Part of a small language model's weights.
Architecture: no position embeddings, capped logits.
MLP neurons of a small language model. Each row is named by its layer, matrix (down: output weights) and neuron, and shows model dimensions 96-191. Each number is 128 + 24 x the weight over its row's rms, rounded and kept within 0 to 255. Numbers have three digits each.
A block is one neuron, or neurons of one layer that tend to fire together. After each block is what it responds to, as a language model described it from the Wikipedia text at the highest values.

L8.down1727:115146119149135144160161166126087094148086103064155133116124110131163112135121125093139154141137116158118136098160132116110117125167142079077112158093146146124098104144153117122129131155119154148162154088113089169119146157133137138121116129164106079142131145115109144082150141112071109178
Responds to: Year-initial digit 2

L9.down521:126091118151138116148142139094148111181124078115137145095151170132120131143134111123129085129122123169104171103177132122095171144114129125109122164124113108093136141124139122161179129148097166137107125140079102111164068148141122123128162120093084130096123184146110115123133144093127140107
L9.down609:121108129132082112099095142102158117128132155110116105128170127121122160152129096135109161105093105110148118145078151109101121146088140141053150116118111127148113145145114109116147137116082112163154127108151142124146155183120120137124139121138086143125100123150151128115105089114145127162
L9.down954:123124104157098122161134141093085102113117102082142136101146135108131109084139111096108107140123175127105166093118136143147122132103139147131083086104134140144116121081146126151129136152106142133101107153099108151149128088157130130110123103088098139128116122171123138132132126131128123122
L9.down964:098167122143135103129160144102083115145085126137125179129131155115135117155144109118112101146124084132143143079144115114138143136128102155084140108172078102131150124097156159129128126161122143102121151172150102137153151171149141135112127134116116117092127113140152130097145109126106094112
Responds to: Number-internal separators before digits

L5.down179:134130126106148144117120151160107109126136118097117123139112151114096141121088188105100136099169134124125118135150125135090081067107109122150165129151097110139152106141169112102132117121126128121141110140084108130140134148119164132115095122130161145128145127167137175153125101125110142099
L5.down539:118145106120124094130105124130128126130119130133122135105103164141114124140163152118090134130116111102153133120106156146154100063135094117145131148127125123144126116137111106155114126079117099163185150133156131129114133130131141088149096155107091127102139089123142152127138155133092115201
L5.down1463:125060102132143131136134109128197167100151146132119114126113120105135141079083129119134151135107109145162115132111126120124144148149112109159147097117115142132106102114143130122118137131134090091140067145104139164112129125154143093093104112124157151084121151133132130130117162145142135148
L5.down2005:173148109093101155101147115110110132104139118156151133124140155122143113102080082090142134123108139116165121093157130112130134111149138156112116141128142128133102125155119120096192105136132094162106114105136127105138135173121146125117133127134106105075152137121123159135126162103087135117
Responds to: Year first digit

L8.down1514:134103149148162139178104105112143142132121116149094175124129103114140152178133102131157119123098133150127118152119151134100131137136110140176138106175205150123109104088153098139135120136125101123107144161124130142126151135114139102148084100131105169118109081087138157085180108154133148124
Responds to: Inner digits of multi-digit numbers

L9.down181:130149128117137165169131072139141116113108135092155135128087155115111113125145184114139142130071134145159096166083143089146131151099146139117118118140148144134115109099174146120135114145096169110117148095125153121075104083143111102111112100126120117149148146114180141128146145128140148142
L9.down651:111142123115074093140137175102098160133090120127098116139172108172174117126125125123109137134141146099106111129123110126128109125134131182115171117121095110097109114102170091129136160152114103106131139110117125129124097108158163115164112098111113102147148157104090109142096110134122155113
L9.down764:172088134161149162141140116147149134083099121104103155173147163162135140133114141144164125121080111110141111154110122156092119160151158147099131127132124153141081086135142110134138112120100167098145125132081113130151151119110129155166125107119100138133122169099118138110085116140139119178
L9.down931:141140141144162124063153146151117174144131119097165145108114137140133150100103121127098101106112149124125155145106128094080154148137153118157132152140168121099117133110130145127139117134182141138128129136148133099136128116124146094126165075108155137101081131129141145097117131135121158144
Responds to: Year-initial digit 2